MLP neurons of a small language model. Each row is named by its layer, matrix (down: output weights) and neuron, and shows model dimensions 0-63. Each number is 200 + 40 x the weight over its row's rms, rounded and kept within 0 to 999.
After each neuron's rows, "fires before" lists the tokens most often just after its 100 highest values on Wikipedia text that the model never trained on.

L10.down677,166,236,208,203,248,230,227,178,242,188,203,284,194,190,246,210,175,277,239,309,215,191,179,241,206,223,207,269,202,190,218,150,235,166,182,227,200,269,186,173,207,152,206,154,240,224,230,237,164,244,154,127,149,231,197,289,212,149,125,196,153,244,185,237
fires before: "er ", "er", "fic", "ers ", "ered ", "y"

L2.down264,220,152,181,269,291,195,235,126,223,205,220,206,133,138,161,200,188,176,197,227,244,157,162,225,219,203,218,154,331,181,247,141,211,309,197,189,161,244,228,204,196,238,157,126,218,180,179,108,204,215,191,201,165,203,112,177,168,211,153,198,226,181,226,193
fires before: "\n\n", "of ", "were ", "had "

L11.down665,202,141,183,180,148,154,192,234,172,193,242,171,202,202,210,216,171,168,175,126,172,176,271,204,131,208,168,172,191,157,230,191,269,200,203,174,235,96,212,220,253,217,286,304,200,223,180,195,224,240,173,267,222,179,198,189,234,227,246,215,163,173,160,218
fires before: "of ", "a ", "well ", "part ", "an "

L6.down433,83,253,242,155,183,183,177,164,151,156,197,187,231,196,187,190,222,218,204,139,170,123,228,270,173,179,277,204,165,230,194,177,178,231,285,151,215,162,192,186,236,198,195,174,212,224,139,233,178,204,243,185,183,135,205,139,237,257,160,219,189,182,186,268
fires before: ", ", ". ", "and ", "to ", "."

L11.down3,195,244,151,216,236,141,237,142,259,273,236,162,158,201,218,267,250,291,144,221,189,267,196,191,231,202,206,215,167,181,222,155,250,188,201,182,203,234,191,217,167,181,238,203,213,203,268,180,139,219,179,175,165,229,233,234,177,197,212,220,180,194,236,158
fires before: "es ", "ed ", "ed", "es", "e", "ing "

L2.down415,148,245,180,207,236,223,192,153,208,147,130,177,135,187,125,219,183,263,265,236,212,191,184,175,123,175,215,184,159,195,229,195,198,200,157,227,140,180,174,271,144,227,202,183,218,199,206,186,231,227,242,190,245,132,183,204,253,226,185,276,202,229,227,172
fires before: "The ", "==", "== ", "= "

L2.down687,179,264,215,205,157,213,188,200,160,181,193,257,213,211,212,105,175,164,255,241,242,204,196,178,250,265,202,177,144,275,169,188,171,233,191,145,151,217,162,203,186,202,293,261,262,207,151,192,176,217,160,160,162,235,157,217,172,183,204,284,183,101,214,166
fires before: ", ", "|---|", "|---|---|", "om", "|", "o"

L10.down89,291,204,236,127,101,131,209,238,176,190,177,119,176,156,129,188,245,253,254,200,158,200,168,207,177,214,190,212,170,244,196,201,239,199,213,236,136,133,197,141,191,240,166,243,205,237,192,164,153,229,175,129,222,206,104,227,148,291,211,157,183,180,272,255
fires before: "ed ", "es ", "ased ", "s ", "ently "

L4.down297,145,156,219,205,208,218,165,232,219,172,237,227,228,235,186,237,256,162,179,125,187,163,216,228,234,132,165,171,208,131,167,195,212,215,235,200,185,205,123,281,246,196,209,234,159,176,217,192,248,273,193,213,183,146,236,236,232,245,230,236,210,255,263,249
fires before: "\n\n", "S", "\n"

L8.down723,184,219,267,158,152,181,204,158,223,245,231,259,258,209,268,263,192,219,239,181,134,215,167,143,243,203,177,185,203,193,206,179,171,220,169,195,200,179,230,162,224,239,176,203,168,192,188,256,168,204,291,168,120,185,279,175,232,297,231,224,99,205,206,244
fires before: "in ", "on ", "at ", "from ", "of ", "ens "

L11.down146,216,164,215,169,151,154,164,207,228,207,186,233,169,222,152,254,237,247,119,243,264,162,133,240,221,213,188,264,247,190,94,168,206,150,217,235,187,172,227,217,239,225,145,219,252,253,224,158,253,228,218,132,187,186,218,189,197,186,222,254,190,271,71,209
fires before: "\n", ")", "°"

L10.down336,222,158,223,236,260,258,234,230,161,248,180,199,184,163,153,236,204,175,166,250,180,200,215,159,215,233,250,221,225,229,191,134,152,166,227,173,202,224,223,145,203,215,117,261,157,290,145,122,187,144,234,250,248,224,254,217,200,198,263,227,189,159,262,216
fires before: "| ", "==", "The ", "In "

L11.down488,178,205,224,252,170,136,206,164,214,186,193,189,228,220,227,150,190,205,217,191,238,114,301,240,221,152,221,199,226,177,126,190,206,191,196,231,182,301,187,252,219,167,235,171,194,258,101,220,229,172,170,174,205,262,199,225,220,219,199,227,229,286,212,232
fires before: "s ", "U ", ". ", "; ", "E", " "

L6.down117,266,169,199,240,120,190,168,259,238,227,172,232,259,230,158,214,199,212,152,168,182,248,202,133,122,219,153,179,117,193,208,196,215,166,166,181,231,245,253,176,183,209,235,171,172,175,172,254,194,190,177,165,154,214,223,180,214,185,190,199,190,193,185,222
fires before: "|---|---|---|---", "| ", "ad", "|"

L11.down474,280,170,192,200,190,236,206,127,213,215,230,170,163,247,227,198,109,257,158,184,195,174,204,271,176,269,179,220,187,216,170,191,208,287,154,225,189,233,240,207,124,237,235,229,163,170,189,149,122,160,214,231,288,215,225,206,179,177,242,246,207,175,240,146
fires before: "es ", "s ", "ed ", "e "

L10.down345,174,203,139,210,116,255,164,185,202,182,141,249,216,222,171,161,272,228,207,180,245,157,189,230,113,264,154,240,235,228,175,209,209,99,177,183,238,222,222,265,148,145,165,178,153,168,171,275,155,178,153,209,154,108,216,262,188,196,129,245,194,254,191,178
fires before: "ed ", "en ", "ly "

L2.down765,125,207,249,191,141,230,201,201,183,220,205,174,249,238,224,269,202,203,237,226,216,238,173,268,202,175,179,112,263,162,233,182,188,182,219,117,184,216,173,276,149,213,176,256,191,175,186,263,149,177,260,191,197,143,142,215,226,225,171,227,238,217,208,206
fires before: "| ", "om", "\n", "l", "v"

L2.down582,184,171,224,186,207,188,172,279,153,207,178,192,233,213,244,262,187,181,147,78,135,154,202,326,255,298,176,218,197,171,205,219,192,208,166,178,201,166,188,287,150,174,159,138,201,205,212,175,268,173,192,187,156,217,163,151,245,153,152,159,180,152,256,265
fires before: "the ", "ob", "en", "int", "ats "

L10.down747,169,207,243,124,231,262,260,215,216,91,201,235,210,174,198,219,196,202,203,246,178,194,139,186,201,191,176,172,195,140,291,245,210,193,152,244,216,169,229,259,196,178,163,178,155,247,192,235,220,234,211,152,148,224,196,287,176,133,258,266,236,276,213,235
fires before: "s ", "N ", "a ", "land", ", "

L2.down680,266,173,209,215,170,242,237,185,170,204,228,294,233,156,187,260,164,210,143,250,176,248,148,241,148,117,213,169,220,174,210,221,204,183,178,200,229,214,228,157,204,165,173,233,132,181,159,292,198,185,242,219,181,285,216,165,125,199,203,151,186,222,200,234
fires before: "\n", "(", "/ ", "\n\n", "G", "E"

L2.down724,242,184,186,208,265,274,229,176,192,179,150,151,209,216,211,159,199,186,148,272,235,118,174,204,152,225,267,243,223,141,248,170,170,237,275,261,223,225,226,182,173,185,174,185,180,220,173,196,132,226,219,172,299,183,144,147,177,131,218,220,203,200,231,182
fires before: "way ", "ro", "ub", "ar", "u", "ass "

L11.down201,157,138,219,247,232,148,176,168,201,168,250,150,182,142,172,147,236,185,216,210,177,198,202,135,166,229,191,152,180,201,146,149,162,200,196,164,210,191,200,221,212,199,197,253,192,188,165,205,187,312,200,105,193,201,215,169,171,189,203,181,156,187,208,226
fires before: "o ", "o", "a", "el", "an", "a "

L10.down722,180,176,251,198,138,181,187,188,184,203,191,209,201,206,211,249,194,207,203,145,238,211,196,229,236,145,204,134,216,172,254,207,224,211,187,160,232,190,195,216,251,262,199,204,128,132,238,215,134,258,232,250,201,217,186,272,264,148,215,198,257,235,219,290
fires before: ", ", ". ", "==", "s", "s "

L7.down744,212,195,167,211,199,204,206,149,172,249,212,202,96,157,178,162,147,207,195,245,209,169,157,173,234,226,281,300,176,71,225,168,270,206,199,126,195,264,162,180,200,237,246,165,154,178,183,182,188,190,197,220,225,159,176,171,182,129,122,176,230,200,211,153
fires before: "| ", "m ", "% ", "|", "v", "tion "

L8.down165,248,260,180,160,106,166,230,254,157,253,169,156,202,234,194,204,190,160,192,101,192,235,248,168,181,248,126,207,217,214,168,236,231,194,186,189,172,315,201,226,242,195,152,222,217,259,187,186,136,219,183,203,190,211,282,181,174,125,206,210,197,233,238,191
fires before: "\n\n", "A ", "e", "ves ", "work "

L7.down479,177,164,140,165,133,223,180,205,160,212,190,196,234,245,215,225,218,301,172,248,181,179,143,198,180,235,249,263,242,151,236,223,170,265,173,224,108,133,163,181,145,242,169,196,154,237,186,242,210,209,195,131,192,164,211,193,201,219,198,172,164,121,310,168
fires before: "s ", "t "

L2.down228,176,238,269,203,199,219,201,157,174,175,163,243,217,175,219,299,200,182,215,199,144,257,212,210,142,155,180,220,161,254,148,268,162,243,146,230,165,213,172,192,167,261,236,208,233,185,209,154,153,156,182,139,231,213,225,213,160,160,172,257,133,307,226,126
fires before: "N ", "W ", "E", "of ", "E ", "W"

L6.down75,118,225,270,205,174,126,165,186,209,275,191,191,188,208,243,156,219,214,208,182,160,238,236,206,142,174,212,230,183,167,177,160,251,289,182,138,210,225,109,259,154,188,159,241,197,134,259,176,125,215,190,141,173,218,245,178,139,169,243,232,177,209,228,179
fires before: "\n\n", "\"", "Tit", "ures "

L6.down506,216,133,181,222,141,216,207,222,264,187,199,164,179,194,242,228,219,204,183,214,257,206,108,225,204,254,210,204,174,175,231,157,168,237,186,140,227,228,205,234,232,192,209,218,226,198,176,237,183,156,216,189,209,234,170,223,177,195,157,214,240,140,214,166
fires before: "ing ", "ed ", "er ", "s", "tr", "ate "

L6.down581,244,189,181,247,209,201,238,177,306,119,211,186,181,190,237,208,163,194,269,127,198,160,277,229,182,235,232,206,195,254,171,257,176,202,177,195,255,205,185,210,256,99,160,201,160,156,202,299,165,206,247,244,274,297,210,147,208,212,180,119,237,278,112,216
fires before: "\n", ": ", "==", ") ", "tion"

L10.down482,250,280,164,147,198,183,207,266,262,253,285,197,187,152,215,241,216,233,185,167,163,201,235,184,257,211,194,197,145,206,262,223,182,226,202,164,249,215,245,166,219,271,237,166,243,217,229,206,178,182,136,194,164,206,96,178,211,224,227,234,260,194,182,203
fires before: ": ", "s ", "/ ", "on", "ach", "on "

L10.down577,233,211,262,217,250,248,172,191,211,127,232,200,171,248,185,157,241,260,97,192,210,160,175,230,213,111,172,188,170,153,212,227,166,192,215,194,257,171,195,205,222,171,208,148,245,71,285,216,224,222,231,202,162,182,172,216,185,141,146,189,148,236,193,146
fires before: ", ", ": ", "\n", "ally ", ". ", "=="

L10.down489,223,190,199,156,140,177,245,274,248,186,208,187,234,195,193,220,170,183,157,202,191,146,202,175,217,189,182,172,186,142,208,176,184,143,186,145,215,207,232,143,253,252,180,215,222,86,194,240,177,207,250,253,235,276,178,170,263,221,200,258,271,232,181,156
fires before: ": ", " ", "er", ", "

L6.down440,195,267,169,286,228,211,235,127,174,152,215,174,200,165,156,219,193,122,162,251,318,165,306,242,149,137,163,186,235,277,115,186,237,203,185,182,184,210,267,142,209,225,237,252,189,219,214,161,254,210,190,181,170,192,291,251,213,164,201,176,225,180,187,180
fires before: "| ", "that ", "|"

L2.down318,212,174,215,179,202,273,134,223,273,257,221,158,68,218,215,172,212,239,174,238,281,175,287,277,167,138,166,216,287,213,231,169,132,228,197,185,166,175,206,203,195,246,237,212,197,195,143,312,259,192,223,220,258,167,163,245,236,174,224,168,186,175,178,203
fires before: "way ", "ro", "P ", "s ", "+", "s"

L7.down106,139,182,201,188,269,269,157,203,176,277,163,181,205,199,189,172,279,188,210,232,235,153,156,220,161,180,215,178,194,223,167,110,220,286,229,141,194,222,212,126,242,226,202,172,140,254,123,189,220,254,158,247,214,201,142,217,182,223,191,181,210,226,235,214
fires before: "\n\n", "er ", "+", "jec"

L11.down630,144,152,191,169,235,169,192,162,144,215,247,201,262,180,249,264,195,200,157,219,180,230,168,229,203,196,237,186,192,228,234,198,239,170,170,190,252,236,171,194,171,158,302,186,172,262,233,226,187,128,220,200,205,286,193,255,189,165,175,186,128,168,294,187
fires before: "e ", "e", "ing ", "ement ", "es "

L2.down435,286,195,261,159,196,260,178,230,187,186,166,265,154,225,226,199,219,163,242,205,230,219,223,172,272,217,265,210,220,107,160,205,194,228,116,110,155,205,194,159,187,190,232,168,207,104,189,225,215,242,129,214,197,122,170,241,177,185,162,196,228,109,194,245
fires before: "2", "0", "6", "4", "8 ", "3"

L2.down399,224,199,196,171,231,191,222,270,161,158,290,171,135,227,174,223,256,151,146,236,189,205,207,193,202,185,225,191,223,250,173,138,233,198,174,186,215,265,251,177,189,157,164,167,201,139,181,198,169,172,257,163,213,199,177,211,228,217,201,219,139,210,195,225
fires before: "\n", "\n\n", "of "

L2.down295,229,197,202,237,199,193,156,244,247,229,197,219,127,224,165,233,254,232,216,190,233,187,206,184,139,230,215,169,162,230,255,188,262,180,120,150,225,257,209,249,176,207,252,152,113,169,155,222,219,233,242,161,260,220,168,205,233,185,174,169,194,148,233,160
fires before: "9", "6", "2", "3", "5", "4"

L2.down558,152,205,231,163,154,277,208,169,180,189,249,248,200,225,182,211,165,341,227,244,128,206,243,155,208,185,197,254,173,205,199,289,179,228,146,182,198,157,236,138,121,207,237,126,196,164,238,158,201,249,201,182,250,211,247,251,136,195,203,257,183,223,233,209
fires before: "N ", "E", "W", "W ", "E ", "0"

L10.down701,212,176,363,222,186,178,190,238,193,248,223,235,166,241,224,148,194,134,226,203,209,158,210,215,125,184,125,127,188,108,159,193,231,239,157,139,199,178,201,211,217,218,227,107,204,206,248,224,203,244,194,131,248,230,210,125,241,168,189,151,187,184,146,219
fires before: "a ", "an ", "-", "le ", "ens ", "a"

L6.down18,156,135,161,201,212,238,140,169,240,211,178,212,207,211,199,188,197,187,280,190,210,152,173,205,214,206,176,149,206,217,241,198,216,194,244,245,222,102,270,180,213,205,213,219,211,198,215,190,102,225,108,176,184,240,150,183,223,202,123,153,209,161,232,213
fires before: "- "

L2.down316,217,276,231,146,270,226,202,231,238,274,174,172,134,209,129,228,201,165,208,188,233,199,201,240,176,198,197,264,143,182,156,223,183,150,184,243,187,136,217,240,233,159,183,293,191,234,222,180,210,141,177,136,249,172,219,144,178,137,133,199,181,209,214,253
fires before: "- ", "\n"

L6.down570,234,270,228,187,241,202,206,251,199,187,225,141,207,160,210,202,167,232,241,210,200,199,192,239,222,210,224,192,185,179,198,224,199,191,229,108,246,152,212,180,228,204,235,257,231,178,259,170,187,244,176,199,223,166,150,183,253,182,93,253,269,231,351,195
fires before: "==", "== ", "===", "In ", "The "

L10.down116,195,199,170,205,196,197,138,249,171,192,227,220,213,170,140,263,237,258,174,281,124,178,187,302,117,272,156,211,275,121,209,223,184,156,247,187,227,137,230,220,165,183,218,232,282,197,227,239,246,166,186,243,194,180,208,254,215,190,209,187,170,243,205,228
fires before: ", ", "\n", "ball ", "ing", "-"

L11.down642,204,220,225,210,137,184,180,231,175,243,119,191,178,238,172,158,241,191,214,230,218,223,204,236,220,253,141,129,247,148,186,205,159,105,162,257,184,167,172,231,198,237,195,198,220,233,174,200,206,119,217,215,210,169,165,205,206,212,151,200,225,213,154,245
fires before: "| ", "– "

L10.down576,125,156,176,192,258,229,233,208,94,214,162,226,213,156,169,182,242,232,191,99,175,231,175,177,132,181,218,207,236,228,239,206,245,199,268,122,192,136,215,192,249,232,232,176,153,280,112,254,195,214,158,218,142,181,162,223,250,149,175,198,152,241,123,219
fires before: ", ", "\n", ". ", "'", "."

L6.down453,217,183,223,151,220,249,227,133,227,127,209,191,178,223,231,195,141,191,196,171,217,167,214,230,213,187,255,152,124,187,254,284,190,206,249,211,259,258,214,224,214,151,230,197,169,229,232,221,155,227,175,226,243,232,192,196,230,245,129,213,292,157,215,237
fires before: "- ", "is ", "=", "and "

L7.down702,201,168,191,178,172,159,241,214,175,200,203,157,148,199,154,258,236,246,188,204,130,186,138,199,150,196,169,183,215,163,209,191,211,280,184,258,209,225,222,198,195,240,108,289,124,217,217,242,135,218,229,178,188,213,191,204,227,243,272,186,167,209,247,255
fires before: "s ", "en ", "gr", "t ", "er "

L7.down131,197,196,168,210,166,188,143,264,132,218,244,216,182,189,198,293,177,225,198,225,141,218,146,244,202,235,145,257,266,245,200,151,165,238,255,126,237,188,133,193,252,219,227,166,212,285,155,152,212,240,251,216,211,164,167,189,227,197,189,260,181,181,123,256
fires before: "of ", "and ", "was ", "on "

L4.down293,205,171,141,170,255,207,180,110,168,146,216,190,134,165,178,180,109,220,183,185,148,118,245,243,230,174,219,191,192,159,222,279,167,194,286,240,239,225,147,225,246,224,222,225,215,243,149,150,234,196,189,139,195,139,189,205,196,166,180,215,160,215,194,200
fires before: "\n\n", "f", "comm"

L2.down464,272,169,206,221,177,183,129,226,269,149,222,150,186,159,192,160,208,196,229,227,177,257,230,188,184,271,233,219,220,243,152,219,189,194,170,223,205,220,171,253,178,214,213,206,165,142,196,270,198,191,241,204,173,220,218,86,241,198,202,226,155,190,305,230
fires before: "er ", "ond ", "r", "ral ", "ret"

L10.down625,222,165,194,196,189,259,159,271,214,170,135,240,188,138,254,199,141,241,184,242,138,223,127,157,142,218,183,274,269,143,289,178,194,202,183,185,292,115,186,223,184,162,190,182,178,225,216,220,203,185,221,160,198,164,171,155,172,156,158,199,170,214,171,170
fires before: "ly ", ", ", ".", "ton", "aw", ": "

L6.down324,205,189,201,269,135,152,282,171,203,187,229,216,287,153,194,123,217,188,197,248,198,207,156,141,200,137,170,211,191,76,238,259,219,204,258,146,215,233,135,129,171,238,253,202,257,169,211,239,152,229,242,163,239,259,219,270,215,204,146,282,237,172,159,155
fires before: " ", "| ", "one"

L4.down637,177,185,246,247,153,155,127,131,202,131,130,195,166,196,180,161,182,265,145,161,172,237,167,197,155,270,141,219,166,199,218,245,228,251,228,153,215,270,164,237,182,257,241,229,147,199,235,228,189,257,174,208,268,151,198,227,220,151,103,217,282,163,178,218
fires before: "\n\n", "/ ", "it", "es", "in", "er"